{"num_hidden_layers": 10, "hidden_size": 704, "num_attention_heads": 11, "num_key_value_heads": 1, "head_dim": 64, "intermediate_size": 1856, "vocab_size": 33538, "hidden_act": "swiglu", "norm": "rmsnorm", "norm_place": "pre", "norm_eps": 1e-06, "positions": "rope", "rope_theta": 10000.0, "rope_fraction": 1.0, "qk_norm": false, "attn_scale": 0.125, "bias": "none", "tie_word_embeddings": false, "parallel_block": false, "init": "normal", "init_std_qkv": 0.0297, "init_std_o": 0.00663, "init_std_up": 0.0297, "init_std_down": 0.00408, "init_out_by_depth": true, "init_mimetic": 0.5, "optimizer": "adamw", "learning_rate": 0.000396, "lr_mult_o": 0.807, "beta1": 0.9, "beta2": 0.95, "lr_head": 0.00456, "warmup_steps": 393, "schedule": "wsd", "decay_fraction": 1.0, "decay_shape": "pow", "final_lr_fraction": 0.1, "batch_tokens": 65536, "max_seq_len": 512, "doc_mask": true, "train_tokens": 889200000, "max_steps": 13569, "dataset": "wikipedia_en"}
MLP neurons of a small language model. Each row is named by its layer, matrix (gate and up: input weights; down: output weights) and neuron, and shows model dimensions 144-239. Each number is 200 + 20 x the weight over its row's rms, rounded and kept within 0 to 999. A neuron's up and down rows have the sign that makes its largest values positive.
After each neuron's rows, "fires on" lists the tokens most often at its 100 highest values on Wikipedia text that the model never trained on.

L3.gate1566,176,207,178,188,177,231,179,192,214,209,190,193,199,212,203,194,206,202,191,210,208,224,209,167,192,205,175,208,178,214,201,195,160,224,209,216,198,246,230,199,203,226,174,193,213,219,209,189,182,197,185,194,220,163,179,219,189,206,229,183,189,194,200,190,183,195,186,219,213,190,187,168,152,180,228,169,191,225,214,212,189,149,229,200,232,174,227,204,159,180,209,184,193,168,200,204
L3.up1566,189,206,159,224,208,241,205,272,225,195,212,181,208,191,251,210,194,201,184,233,231,233,180,219,176,221,192,212,199,175,181,215,187,178,194,175,189,178,223,181,203,199,174,158,181,179,205,165,238,196,190,210,221,207,192,206,187,214,194,183,182,179,214,197,182,216,214,227,202,184,176,214,192,186,226,216,178,219,228,202,205,158,181,208,232,189,221,188,184,178,190,174,188,139,214,205
L3.down1566,188,199,203,186,221,200,204,226,221,236,168,202,175,211,238,184,203,170,224,228,221,205,213,208,227,206,185,214,219,217,165,226,232,214,204,191,177,165,223,204,202,154,213,184,178,171,181,189,213,173,197,205,224,223,215,179,181,183,200,188,214,211,211,190,223,206,186,178,160,232,213,200,193,215,217,219,236,168,217,185,189,177,157,177,190,196,225,176,178,194,239,205,214,195,176,186
fires on: " ", ":", " record", " |"

L5.gate1314,185,195,201,180,191,217,186,164,199,188,180,218,219,188,181,185,195,187,186,170,181,198,195,162,210,177,216,198,224,184,171,187,212,204,203,194,227,197,203,229,173,196,199,174,207,202,227,234,220,196,240,194,219,187,206,209,192,234,217,162,213,199,160,174,216,200,161,226,201,182,229,235,229,212,224,210,166,187,194,204,234,193,193,214,212,221,200,200,189,222,210,251,209,204,191,192
L5.up1314,190,207,191,182,211,198,227,213,187,195,240,156,183,233,243,190,227,183,201,213,214,164,238,225,176,219,179,213,185,208,190,253,188,225,225,189,202,202,221,189,204,244,203,188,198,201,178,205,162,186,200,184,209,242,168,176,194,204,221,213,204,195,188,197,208,171,188,194,204,207,233,218,194,172,172,171,158,209,206,191,216,228,171,206,206,216,213,208,186,208,194,192,183,196,197,191
L5.down1314,197,198,222,199,203,170,200,196,177,212,198,205,216,206,206,191,201,201,193,228,171,205,195,201,207,193,180,211,192,159,194,229,230,207,222,162,202,201,171,232,190,187,212,221,202,173,188,203,219,206,203,195,165,177,192,193,195,164,205,187,226,210,191,205,178,213,194,153,219,247,182,204,194,241,181,167,193,202,202,201,184,163,192,187,185,191,204,209,203,225,196,174,215,184,191,168
fires on: "|", ")", ";", "^{", " "

L3.gate428,189,213,155,227,192,161,209,191,185,237,175,231,247,194,234,195,183,228,199,194,152,196,180,185,213,199,211,169,202,228,175,203,232,199,198,216,198,234,192,228,202,190,216,202,207,199,182,174,215,221,205,176,209,197,170,184,207,207,160,184,219,182,189,199,203,207,158,197,184,143,147,211,191,236,183,185,180,191,178,203,212,175,191,198,162,192,210,214,169,182,202,200,206,184,249,174
L3.up428,179,213,184,197,204,192,166,177,198,185,191,202,213,192,185,172,211,218,200,190,190,197,193,201,210,217,207,193,211,202,188,210,213,218,258,199,175,203,209,204,201,195,208,187,168,191,212,194,205,212,221,217,191,178,200,186,165,174,219,205,244,198,189,231,221,171,187,184,210,178,172,177,223,184,197,178,225,193,235,165,225,224,181,236,196,224,188,183,203,189,201,240,205,189,188,213
L3.down428,197,167,172,201,191,215,227,218,198,205,180,155,235,174,192,199,244,176,191,203,197,209,208,204,169,241,191,151,193,221,195,196,238,193,206,180,226,210,217,175,167,237,221,231,187,207,156,179,189,251,197,190,205,172,191,202,173,150,184,173,240,202,221,185,185,223,220,215,214,142,189,182,193,195,213,177,166,212,192,197,191,186,209,187,239,211,199,194,212,182,163,178,190,177,191,201
fires on: "c", " f", "-c", "–"

L5.gate1174,228,219,191,189,227,153,207,184,226,194,203,182,223,209,219,163,197,177,205,216,187,202,218,194,199,208,211,239,179,178,183,230,208,195,208,218,212,227,211,208,232,229,209,162,219,221,218,206,195,200,194,197,208,182,193,196,214,233,238,221,217,217,205,206,199,195,207,191,220,175,167,172,213,177,246,203,180,214,192,189,210,184,190,220,213,205,224,187,173,187,241,235,207,200,188,192
L5.up1174,180,220,219,211,180,196,215,232,193,194,204,198,204,231,210,200,185,210,197,227,175,199,204,209,203,214,193,215,170,204,165,180,210,192,195,200,228,188,182,186,147,230,205,209,224,173,174,188,231,204,185,179,196,185,192,193,189,192,208,187,176,229,197,240,213,188,198,195,183,192,221,212,199,200,227,205,195,178,223,202,220,243,200,199,203,208,189,186,187,174,207,210,179,216,238,179
L5.down1174,225,166,193,168,196,208,216,217,182,190,194,213,219,193,197,172,229,159,214,195,173,252,202,217,198,200,215,228,189,226,224,217,214,197,205,195,179,195,157,193,182,148,217,201,181,223,206,191,214,186,194,201,203,208,201,183,202,187,186,201,208,223,199,185,192,199,177,180,211,188,185,229,197,208,199,191,204,221,239,189,218,196,222,193,199,202,199,216,181,223,237,184,193,218,199,185
fires on: " ", " |", " place", "|", "/s", " |\n"

L6.gate1691,177,199,202,231,190,167,234,199,196,197,184,187,212,232,228,197,168,187,187,240,211,220,171,234,237,188,212,198,208,217,184,190,207,192,188,214,170,184,211,175,183,215,212,194,219,184,212,203,169,202,171,196,188,141,180,182,190,175,202,218,201,149,204,205,183,166,201,204,210,189,193,193,212,217,186,186,221,218,211,153,203,194,222,169,222,214,207,193,223,221,179,196,207,169,233,175
L6.up1691,175,171,242,162,226,199,222,186,212,203,219,175,193,203,218,201,184,173,230,212,213,196,189,183,184,195,181,220,204,212,210,213,185,185,229,205,189,180,214,196,221,217,223,185,181,210,224,196,219,190,153,188,196,152,189,228,195,224,199,173,230,177,176,202,198,216,185,218,182,193,190,235,182,186,183,215,229,218,181,195,217,181,195,181,191,192,206,185,162,194,221,208,159,217,218,195
L6.down1691,186,183,198,240,187,202,220,227,191,202,229,226,185,203,205,198,189,207,236,233,225,192,166,207,197,201,199,200,203,171,194,150,189,193,204,181,183,192,193,194,200,188,201,142,227,193,215,205,213,227,163,215,211,205,205,192,204,215,183,194,188,194,184,203,192,179,200,196,200,191,220,198,223,180,236,201,217,225,216,200,215,206,185,205,213,184,205,147,201,207,184,225,212,227,194,198
fires on: " while", " as", " being", " and", " is", ","

L5.gate1522,147,209,159,191,179,201,194,228,167,185,182,182,243,220,198,203,224,204,144,193,189,191,213,196,198,177,188,216,178,196,213,196,210,191,197,234,197,235,211,222,232,215,245,232,215,225,166,207,194,233,182,213,205,212,191,154,231,210,200,190,198,213,212,205,227,257,230,215,182,196,253,219,219,243,223,194,181,199,204,167,186,236,191,196,193,200,188,242,189,217,221,179,196,191,207,205
L5.up1522,242,244,195,192,224,221,184,211,207,223,184,208,181,230,187,172,171,195,202,196,199,193,185,229,203,226,232,205,183,221,227,178,225,178,176,194,206,199,194,214,219,206,211,187,246,181,212,193,215,167,216,213,166,217,151,178,183,181,180,192,188,180,218,208,225,215,156,207,179,198,182,203,220,220,204,180,195,213,246,212,175,210,210,223,228,174,186,222,196,217,245,205,198,210,218,208
L5.down1522,209,224,218,172,187,201,222,176,189,222,176,230,199,204,215,172,151,192,221,218,209,177,186,187,208,200,185,213,201,235,203,212,189,217,197,163,167,195,196,202,228,143,213,233,159,212,173,210,233,201,231,223,244,181,232,229,250,177,216,185,216,185,199,206,180,199,162,183,191,196,171,199,198,182,196,212,206,227,219,209,195,201,185,231,167,190,213,219,179,196,186,186,189,212,191,210
fires on: " have", " ", " has", "200", " a", ":"

L5.gate1837,213,197,173,205,207,218,182,174,236,206,197,182,193,209,217,191,206,202,196,212,215,218,239,217,217,181,189,211,189,206,194,205,200,183,225,176,243,207,210,234,206,212,195,181,219,204,223,180,216,208,212,208,229,204,219,204,193,192,202,208,182,219,196,189,201,223,174,231,181,190,203,210,197,219,180,165,198,199,206,170,162,211,222,196,234,195,233,186,196,207,201,202,200,205,184,186
L5.up1837,193,180,193,195,175,188,168,195,161,211,225,221,196,197,214,190,180,184,222,191,191,218,187,207,192,171,174,211,225,213,216,209,166,205,167,172,159,167,229,214,200,216,202,214,202,179,218,228,215,240,215,209,234,199,206,178,207,155,202,231,249,237,217,212,194,194,211,194,196,212,221,206,205,178,194,215,189,184,204,216,208,157,196,176,180,209,229,189,215,203,192,213,184,205,196,187
L5.down1837,178,193,186,172,212,200,212,214,206,203,201,196,208,187,181,188,189,216,182,189,211,221,186,198,193,171,187,191,189,219,181,194,222,213,239,176,175,220,214,233,214,175,217,188,207,172,182,211,191,214,194,201,208,170,212,173,202,168,190,190,201,194,200,220,172,218,238,199,186,193,233,188,188,186,179,192,188,178,223,184,192,206,196,202,227,195,179,216,212,243,177,171,183,183,208,233
fires on: " ", " and", ","

L5.gate1375,189,202,177,176,183,199,221,178,186,203,215,200,226,208,222,203,192,186,178,214,181,184,213,182,234,186,211,204,204,183,215,182,195,213,223,203,215,221,185,233,191,217,190,202,249,197,239,194,203,197,182,218,189,182,174,194,230,173,185,163,165,198,196,177,187,193,209,210,161,187,187,204,206,194,187,248,185,207,198,216,229,215,160,205,161,217,155,223,152,197,217,179,234,215,219,209
L5.up1375,195,186,212,197,209,180,213,198,185,199,202,177,173,198,198,199,202,250,198,199,209,189,194,179,204,188,193,176,206,172,187,236,202,183,203,202,192,164,183,200,216,193,173,181,176,211,219,189,239,190,168,226,180,228,179,199,196,206,174,168,214,161,222,214,215,207,163,161,169,207,176,184,179,184,212,193,221,204,209,226,209,212,198,227,185,175,191,225,173,183,199,210,210,198,221,201
L5.down1375,242,193,226,185,184,209,235,215,190,201,180,222,171,217,206,203,196,196,209,234,189,163,215,216,210,204,201,179,200,178,210,209,229,194,216,177,182,215,199,220,208,226,203,191,194,203,213,201,252,223,209,153,159,176,196,212,182,234,196,163,200,209,205,207,237,210,226,214,234,199,191,203,179,194,198,194,201,213,212,212,224,216,178,225,198,189,197,188,211,232,173,248,202,200,186,183
fires on: " to", " |", " "

L6.gate70,216,211,198,237,196,227,228,194,179,226,214,214,172,178,211,193,231,168,222,195,214,179,234,198,205,186,170,228,185,201,204,191,230,221,192,201,235,186,191,221,184,201,203,174,190,197,170,211,181,189,219,229,220,223,237,159,218,160,191,183,171,194,182,185,216,190,207,185,192,179,200,167,208,196,204,221,198,208,206,169,220,200,187,201,231,191,223,192,204,183,202,191,210,198,163,219
L6.up70,194,184,200,217,211,226,181,176,199,206,176,194,193,194,202,206,194,211,155,166,201,181,183,197,186,202,200,196,215,199,166,184,209,205,193,206,221,206,205,226,221,200,232,192,231,199,221,187,203,207,241,211,179,184,216,209,238,173,191,214,195,216,174,204,164,188,192,205,228,189,204,205,178,190,175,185,194,234,232,211,223,189,206,198,194,210,157,225,220,198,231,204,198,178,190,205
L6.down70,170,186,172,242,185,200,188,213,206,195,217,197,223,211,182,199,159,201,212,194,209,208,181,223,233,212,189,194,192,181,209,202,196,226,218,207,208,202,215,181,218,174,227,216,221,163,186,190,199,221,174,203,203,188,161,186,164,213,181,165,163,243,222,220,215,190,181,211,216,188,196,223,206,187,179,214,198,238,185,201,207,232,175,206,176,205,184,237,202,193,173,223,184,186,225,187
fires on: " and", " who", ",", " from", " at"

L5.gate1025,225,206,204,177,198,167,200,195,174,198,230,189,239,208,166,223,208,241,178,179,205,208,201,206,216,231,197,238,206,159,184,177,179,198,183,187,191,196,199,202,232,225,206,219,209,167,201,216,196,201,209,191,170,181,221,188,201,239,198,182,191,224,217,175,221,195,178,226,208,214,210,236,195,192,209,192,226,187,176,226,191,190,180,174,191,195,187,198,179,233,198,174,212,191,182,220
L5.up1025,209,220,197,207,214,218,204,204,199,219,194,154,178,231,159,208,137,219,202,208,208,213,175,145,196,206,219,191,211,184,188,225,208,212,195,207,188,182,178,160,212,157,199,184,197,222,198,194,197,164,219,146,221,231,243,210,200,183,192,220,188,204,204,201,238,180,197,194,178,213,202,166,200,194,206,192,221,234,219,176,190,206,192,198,207,205,175,184,203,194,171,177,194,231,210,187
L5.down1025,150,196,188,211,205,200,227,186,213,184,222,224,197,171,185,200,195,210,145,225,204,190,181,192,186,204,202,187,215,195,186,219,172,169,184,161,184,191,242,204,221,183,205,178,184,188,172,177,245,231,194,212,201,180,206,160,201,172,182,222,258,209,166,221,176,196,208,211,199,190,163,218,174,202,240,204,170,211,209,252,185,196,174,231,189,179,230,213,161,201,179,179,220,204,221,189
fires on: "0", "6", "4", "1", "2", "3"

L6.gate440,205,197,195,202,226,235,232,208,221,192,181,197,222,198,176,236,189,166,194,193,219,198,197,199,219,189,191,247,177,181,198,193,226,201,216,213,224,196,221,215,198,187,206,230,215,179,197,208,212,211,234,162,200,188,157,246,213,220,228,231,167,208,216,211,194,246,222,190,167,216,198,170,194,209,210,212,185,192,191,188,193,217,203,196,215,186,203,224,154,211,183,215,238,175,216,197
L6.up440,202,193,165,208,195,198,247,194,160,189,205,196,194,207,215,174,196,211,216,205,191,194,202,187,177,195,214,215,192,203,200,198,181,186,236,206,233,199,199,179,208,208,202,186,179,176,229,194,186,217,229,214,172,208,223,208,199,215,206,200,195,179,202,213,191,178,198,256,214,181,185,157,215,211,220,151,214,214,210,174,223,197,222,191,210,252,186,235,184,178,181,166,220,163,192,242
L6.down440,205,220,179,241,209,232,211,171,223,189,195,218,201,211,220,211,222,200,248,191,224,203,227,188,186,233,239,189,217,208,192,262,229,158,219,228,211,212,194,184,174,193,173,206,189,166,192,193,205,180,237,212,183,168,225,206,215,205,200,195,210,204,201,168,217,174,213,192,206,213,212,177,206,188,206,187,207,194,178,222,208,183,199,200,193,178,224,217,195,195,169,203,192,238,221,208
fires on: " ", " and", " |", " or", "-"

L6.gate1711,242,203,265,223,239,212,180,222,178,215,193,191,173,177,202,236,213,189,210,251,198,186,253,182,210,206,184,203,190,237,203,155,206,208,189,229,188,202,181,210,203,201,182,198,198,195,173,215,203,178,224,175,222,195,206,190,198,206,188,193,241,181,229,207,193,237,181,183,191,196,217,193,217,211,184,238,193,232,209,208,197,205,186,186,218,146,198,227,190,208,213,223,166,180,209,230
L6.up1711,204,150,215,195,224,198,231,199,222,208,208,206,204,181,214,257,180,209,194,208,216,183,195,172,189,194,204,230,205,217,194,252,162,203,206,214,214,224,189,222,182,226,224,183,188,211,181,167,191,224,201,190,201,208,218,188,197,203,190,224,187,202,189,229,154,229,182,212,195,187,181,214,175,225,196,189,204,217,165,241,182,163,197,210,200,237,198,186,165,184,235,206,208,208,200,221
L6.down1711,226,209,212,218,163,176,203,226,151,206,209,239,177,226,210,186,205,213,205,197,221,175,215,208,194,213,199,217,191,214,217,228,205,182,198,193,194,216,165,227,187,190,165,176,202,199,186,178,182,211,169,209,193,183,193,218,206,198,178,247,226,200,186,196,191,196,209,184,209,227,188,219,218,211,196,231,202,191,201,174,188,231,196,199,198,207,185,253,180,219,156,218,174,211,176,219
fires on: " for", " to", " by", " at", " of", " "

L3.gate927,197,187,209,203,201,214,182,184,207,188,185,193,229,175,194,195,211,169,226,206,193,194,170,193,156,194,181,218,210,218,201,224,203,200,204,175,224,196,222,200,179,228,211,199,217,221,220,182,215,184,201,178,182,203,242,204,197,178,249,187,223,188,188,212,182,204,177,228,167,181,189,203,227,190,193,185,204,204,200,162,210,203,187,185,237,193,208,168,185,234,152,238,235,198,208,198
L3.up927,175,226,198,218,183,189,230,211,185,198,215,251,183,196,209,165,174,201,213,211,223,212,194,170,199,201,207,211,230,239,191,223,220,214,188,178,234,206,210,188,190,217,231,187,199,190,196,225,178,188,225,186,191,180,228,206,182,207,214,220,180,191,203,170,184,184,183,196,168,198,211,199,188,198,189,170,194,201,173,185,205,231,212,230,232,194,154,158,170,243,171,168,171,203,203,159
L3.down927,184,204,212,211,188,193,206,204,182,210,200,171,194,185,208,205,173,198,229,203,167,228,198,185,163,209,218,191,240,166,225,179,213,199,231,183,195,177,243,226,222,164,215,211,173,159,200,185,220,209,177,203,201,212,199,186,208,226,211,213,188,208,190,194,178,193,213,207,204,186,179,207,184,215,195,167,202,207,206,224,213,186,201,194,177,197,235,221,228,174,219,193,205,198,192,171
fires on: "0", ")", "\n", " ", " —", " =\n\n"

L5.gate303,185,197,187,212,189,228,201,216,170,182,221,194,212,229,194,203,219,222,176,210,199,203,211,210,210,197,201,210,211,185,238,199,192,241,201,207,197,195,187,191,200,181,219,189,192,187,197,176,203,189,199,213,207,225,176,197,220,189,193,186,179,213,199,202,217,193,197,219,218,160,216,233,248,212,195,206,166,189,220,200,191,195,181,222,204,167,174,186,190,195,187,172,227,174,210,203
L5.up303,172,197,214,199,235,192,224,221,178,218,229,232,218,194,182,204,236,242,226,196,179,191,191,147,144,206,217,165,218,216,190,186,171,194,209,154,207,198,178,195,191,220,193,183,232,169,160,181,169,205,206,242,203,202,170,208,205,211,202,195,188,173,207,173,212,184,178,194,200,184,211,198,212,191,193,193,217,221,222,224,198,205,201,231,177,191,179,159,213,205,235,241,218,189,231,200
L5.down303,187,192,193,175,191,195,143,229,206,213,192,158,191,200,182,208,168,218,206,180,208,197,149,205,191,186,188,204,197,176,240,192,199,183,180,198,189,172,208,196,203,206,191,212,211,254,198,242,216,207,176,199,203,168,213,218,193,193,207,232,198,212,243,226,198,190,208,205,199,215,214,180,205,229,210,153,199,205,215,207,198,187,205,189,201,224,216,200,162,190,173,233,238,228,238,195
fires on: " from", " of", "25", " a", " ", " in"

L3.gate93,193,201,181,202,169,224,233,191,184,203,214,181,191,171,181,241,202,233,206,209,190,227,172,183,205,207,178,216,207,192,221,177,174,183,214,204,218,200,175,205,192,219,234,185,201,211,219,183,187,210,218,193,200,180,213,167,196,217,193,203,198,223,206,186,194,214,178,216,211,183,150,208,218,221,202,214,197,191,214,208,213,184,214,185,187,180,195,196,155,203,230,185,204,188,210,197
L3.up93,187,202,210,190,209,196,185,187,198,189,190,223,186,176,224,216,158,190,188,253,213,164,204,205,189,231,196,184,231,211,176,186,215,220,211,211,193,202,192,185,205,185,184,197,205,188,166,189,197,216,189,221,190,214,183,180,204,215,206,212,187,188,202,206,196,224,170,190,205,186,219,187,169,215,216,197,218,214,196,205,202,221,225,190,188,198,211,195,216,159,175,193,223,233,227,192
L3.down93,207,166,178,193,191,177,176,195,187,173,198,180,193,166,198,181,204,205,206,245,213,184,180,179,167,179,223,174,225,185,177,194,208,197,185,194,213,214,233,170,186,179,186,201,210,216,210,197,200,201,177,167,191,237,181,193,180,218,168,196,224,190,195,177,188,197,180,197,219,169,199,206,220,189,228,224,184,228,159,223,176,201,213,228,223,223,178,176,233,223,171,221,235,212,185,176
fires on: "1", " series", "5", "ud", "2", "res"

L5.gate945,190,242,186,193,201,188,188,156,198,214,181,209,213,195,208,214,194,194,194,250,179,201,157,197,192,194,187,178,198,161,172,208,183,231,238,167,232,204,191,239,205,180,236,212,200,196,200,188,211,211,206,183,199,184,193,221,167,188,200,164,195,184,164,186,202,210,142,192,179,181,189,226,226,218,237,222,186,201,207,222,237,176,186,206,188,175,189,208,198,229,201,231,240,223,163,220
L5.up945,184,199,206,202,205,183,197,224,211,203,217,194,185,234,228,171,197,194,213,195,215,219,196,210,187,204,201,203,226,202,185,248,228,172,231,233,210,201,217,191,147,192,205,204,228,197,198,217,217,219,230,174,225,190,233,209,192,205,194,225,170,209,162,176,212,172,168,188,191,195,203,164,206,165,207,182,181,182,218,170,211,208,190,175,271,234,167,208,218,203,182,179,208,207,215,214
L5.down945,187,194,225,188,188,183,224,193,196,225,198,177,255,169,198,163,220,208,173,210,199,196,201,199,208,195,197,195,187,223,231,183,193,226,168,165,198,206,198,190,213,196,184,190,212,199,208,191,203,199,228,197,179,181,214,186,183,227,216,189,191,180,236,179,215,189,204,188,212,245,174,227,191,203,197,185,185,217,213,197,235,224,210,209,196,209,166,191,213,216,208,197,231,209,207,203
fires on: " (", ";", ")", " in"

L3.gate632,173,181,206,187,192,185,256,199,213,218,185,174,232,209,225,185,215,181,227,217,200,221,222,194,163,193,185,240,179,237,193,204,221,173,195,185,225,184,214,213,197,216,228,229,234,195,209,182,183,186,229,188,220,170,199,187,203,205,220,197,161,227,185,209,196,190,190,204,183,213,201,197,193,190,240,203,195,179,220,172,212,194,203,206,170,230,175,219,183,201,201,242,193,225,214,181
L3.up632,180,203,206,182,208,209,201,164,188,206,212,193,169,228,217,194,180,183,229,215,199,225,218,213,227,209,190,205,195,217,210,204,167,202,223,201,224,197,199,192,183,214,203,206,191,195,189,203,190,191,220,205,175,205,207,179,223,221,215,205,200,202,174,210,177,210,221,187,185,225,218,227,209,196,229,176,176,198,222,185,168,218,202,192,203,247,197,232,171,174,158,209,209,179,185,224
L3.down632,195,202,206,190,183,162,183,182,223,187,198,211,200,198,200,163,192,204,170,177,202,221,214,169,198,208,186,189,190,198,197,176,218,200,225,193,200,198,200,199,207,183,166,196,187,232,207,202,180,219,175,208,207,209,177,192,194,193,188,192,189,196,202,198,181,220,196,185,186,201,185,181,184,203,203,183,178,225,191,235,188,185,214,181,196,172,198,237,209,176,193,167,187,214,177,213
fires on: ")", " |", ";", "1"

L5.gate184,157,173,244,217,197,187,257,182,196,231,195,184,216,186,182,224,219,219,179,225,218,189,245,193,196,184,210,198,197,154,218,242,233,205,194,229,203,216,198,211,225,195,176,202,195,155,155,169,210,191,191,221,227,214,196,219,200,185,239,181,236,184,176,238,199,204,214,174,195,179,194,214,189,175,203,245,203,165,172,229,230,200,224,181,199,189,172,196,167,243,213,181,220,197,171,175
L5.up184,183,212,182,226,181,227,186,184,155,184,206,200,228,178,204,179,228,166,218,253,227,184,197,216,180,218,189,195,168,190,191,218,184,205,184,185,197,199,186,164,198,201,182,197,232,249,215,195,179,194,189,163,243,225,216,209,172,192,186,216,219,225,210,186,193,184,217,222,155,242,176,178,202,219,187,224,204,219,201,188,190,210,216,173,163,210,223,217,173,183,218,156,179,206,192,211
L5.down184,195,210,206,198,181,193,193,223,206,178,194,183,173,193,211,178,190,204,183,194,205,201,213,186,187,215,197,169,220,191,198,180,194,198,195,200,203,222,238,207,183,234,233,206,212,176,172,237,235,211,167,209,206,195,205,197,176,207,249,184,176,195,176,229,211,193,187,201,237,151,196,222,183,223,173,207,185,194,169,210,228,185,218,218,187,230,203,197,188,200,185,204,216,169,205,192
fires on: ".\n\n"

L6.gate1575,220,228,207,250,232,208,198,238,220,207,189,212,207,201,196,176,229,155,225,210,177,206,190,212,190,202,199,236,198,217,201,194,212,242,235,228,211,228,220,193,219,202,175,154,190,204,189,224,191,218,190,195,212,232,196,186,196,201,174,217,215,205,222,175,187,223,194,191,187,197,178,194,234,205,197,178,179,198,224,187,204,234,177,181,220,190,203,207,184,214,229,181,221,205,174,211
L6.up1575,182,203,185,192,210,202,183,180,209,197,190,224,218,166,239,193,143,186,191,230,203,232,204,216,168,194,217,203,220,202,204,176,179,202,207,178,232,178,174,185,227,226,218,209,164,203,181,197,171,242,212,216,230,198,157,223,202,193,188,229,242,238,213,229,185,216,215,199,211,192,210,213,165,189,202,205,205,180,218,229,247,186,183,198,191,195,164,202,201,232,221,195,184,215,165,182
L6.down1575,190,204,196,188,204,229,221,228,223,184,185,235,207,194,202,166,210,217,190,227,208,194,190,185,197,206,191,179,223,205,194,225,203,206,210,210,182,225,190,167,203,196,175,191,175,217,225,232,252,150,180,170,192,181,213,152,165,194,197,185,192,219,209,205,225,241,188,208,222,204,204,225,181,231,213,187,184,187,189,195,234,209,222,181,199,168,239,195,141,220,221,198,219,200,227,228
fires on: ",", " and", " May", " &", "ne"

L5.gate55,221,171,200,213,156,227,198,213,209,194,203,190,221,193,202,194,197,205,162,215,204,164,179,179,193,178,195,192,167,196,216,182,184,218,193,198,206,211,202,205,208,201,206,204,195,197,207,191,186,189,200,177,229,208,179,167,210,178,209,170,227,209,190,193,190,210,175,214,157,173,182,203,182,194,181,186,217,187,213,214,195,184,232,179,211,211,199,215,174,222,217,189,223,220,194,227
L5.up55,223,197,195,236,181,204,218,190,182,209,208,211,210,192,210,162,201,185,230,205,195,190,193,201,187,192,239,165,225,167,185,183,186,207,190,195,194,180,205,187,198,191,207,172,164,186,201,188,198,174,201,182,192,222,190,168,215,182,201,182,212,196,186,205,191,201,180,206,167,200,191,184,204,187,198,213,199,167,199,229,179,184,207,181,182,173,245,207,168,186,191,201,209,222,189,231
L5.down55,191,194,197,209,198,189,181,195,201,177,204,179,198,184,207,193,195,173,215,207,203,187,207,206,202,186,216,193,213,177,184,190,206,184,194,228,207,177,233,207,194,201,191,180,169,171,202,192,195,213,208,186,195,214,207,196,189,178,179,220,212,189,179,186,184,205,176,208,201,200,178,210,214,176,218,192,190,169,193,219,177,181,192,182,200,192,213,199,173,199,174,196,197,190,192,232
fires on: ".\n\n", ".", "|", ")\n\n", "\n\n", "-"

L6.gate1012,182,213,200,224,236,212,176,190,200,216,225,167,194,197,217,223,195,201,218,225,195,181,191,212,217,210,203,207,197,211,218,205,175,203,208,236,181,238,229,196,207,198,188,202,224,160,212,192,198,190,231,204,185,178,188,206,178,192,228,191,182,163,213,223,188,185,195,170,200,212,190,167,217,201,216,220,178,178,211,184,175,215,224,193,220,221,181,212,161,220,199,210,199,203,225,208
L6.up1012,201,172,210,198,215,191,202,220,235,146,223,171,178,190,212,190,198,225,195,198,209,212,223,180,208,219,214,212,255,190,206,219,190,156,229,213,170,177,209,192,170,194,194,204,190,221,200,177,218,231,179,189,184,196,194,208,217,198,199,196,207,156,209,224,168,228,194,202,192,175,154,207,208,203,232,208,136,198,201,233,171,189,200,176,227,205,169,220,188,222,195,196,215,195,221,193
L6.down1012,205,208,208,213,210,177,210,225,203,188,223,203,205,232,199,182,177,201,157,191,239,141,196,235,200,219,227,208,239,193,161,222,220,196,193,189,239,168,156,195,182,204,217,162,228,236,178,191,218,221,176,189,179,217,187,220,235,179,200,200,194,219,188,182,215,216,199,213,218,214,204,199,209,203,212,163,202,184,193,229,214,200,198,215,243,189,194,196,210,234,173,223,186,199,207,189
fires on: " ", " and", "k"

L3.gate1217,236,205,168,196,200,216,208,225,198,191,168,225,195,173,232,200,216,182,172,201,219,177,228,187,192,195,189,212,205,190,214,160,188,177,184,204,213,201,221,217,231,209,223,183,199,183,196,184,215,211,198,203,181,218,180,242,223,203,217,217,227,170,171,209,213,228,208,228,179,229,188,175,192,187,190,189,197,209,225,189,206,187,188,182,233,171,184,215,198,195,244,190,235,184,198,200
L3.up1217,228,193,179,216,186,186,227,201,205,188,192,199,183,164,194,204,227,208,174,228,172,185,211,211,216,195,203,172,192,246,201,215,183,191,182,163,211,172,189,204,219,189,168,161,199,178,227,182,230,193,235,178,221,211,237,228,178,231,216,182,170,189,167,213,184,226,194,221,187,190,210,184,176,192,209,191,164,196,221,195,218,196,178,206,217,267,190,176,181,207,167,203,196,172,179,238
L3.down1217,202,239,171,187,183,209,195,209,190,224,210,187,187,185,202,177,188,188,202,227,193,177,206,219,200,194,200,222,202,215,199,228,192,176,236,181,227,193,208,205,210,188,196,140,198,226,167,198,231,176,192,194,197,198,206,223,201,234,193,186,186,193,161,214,219,205,216,204,204,202,188,207,188,195,239,206,203,157,205,202,229,224,180,184,188,245,206,193,183,216,203,202,194,158,206,210
fires on: " |", ",", "2", "3", " ", "1"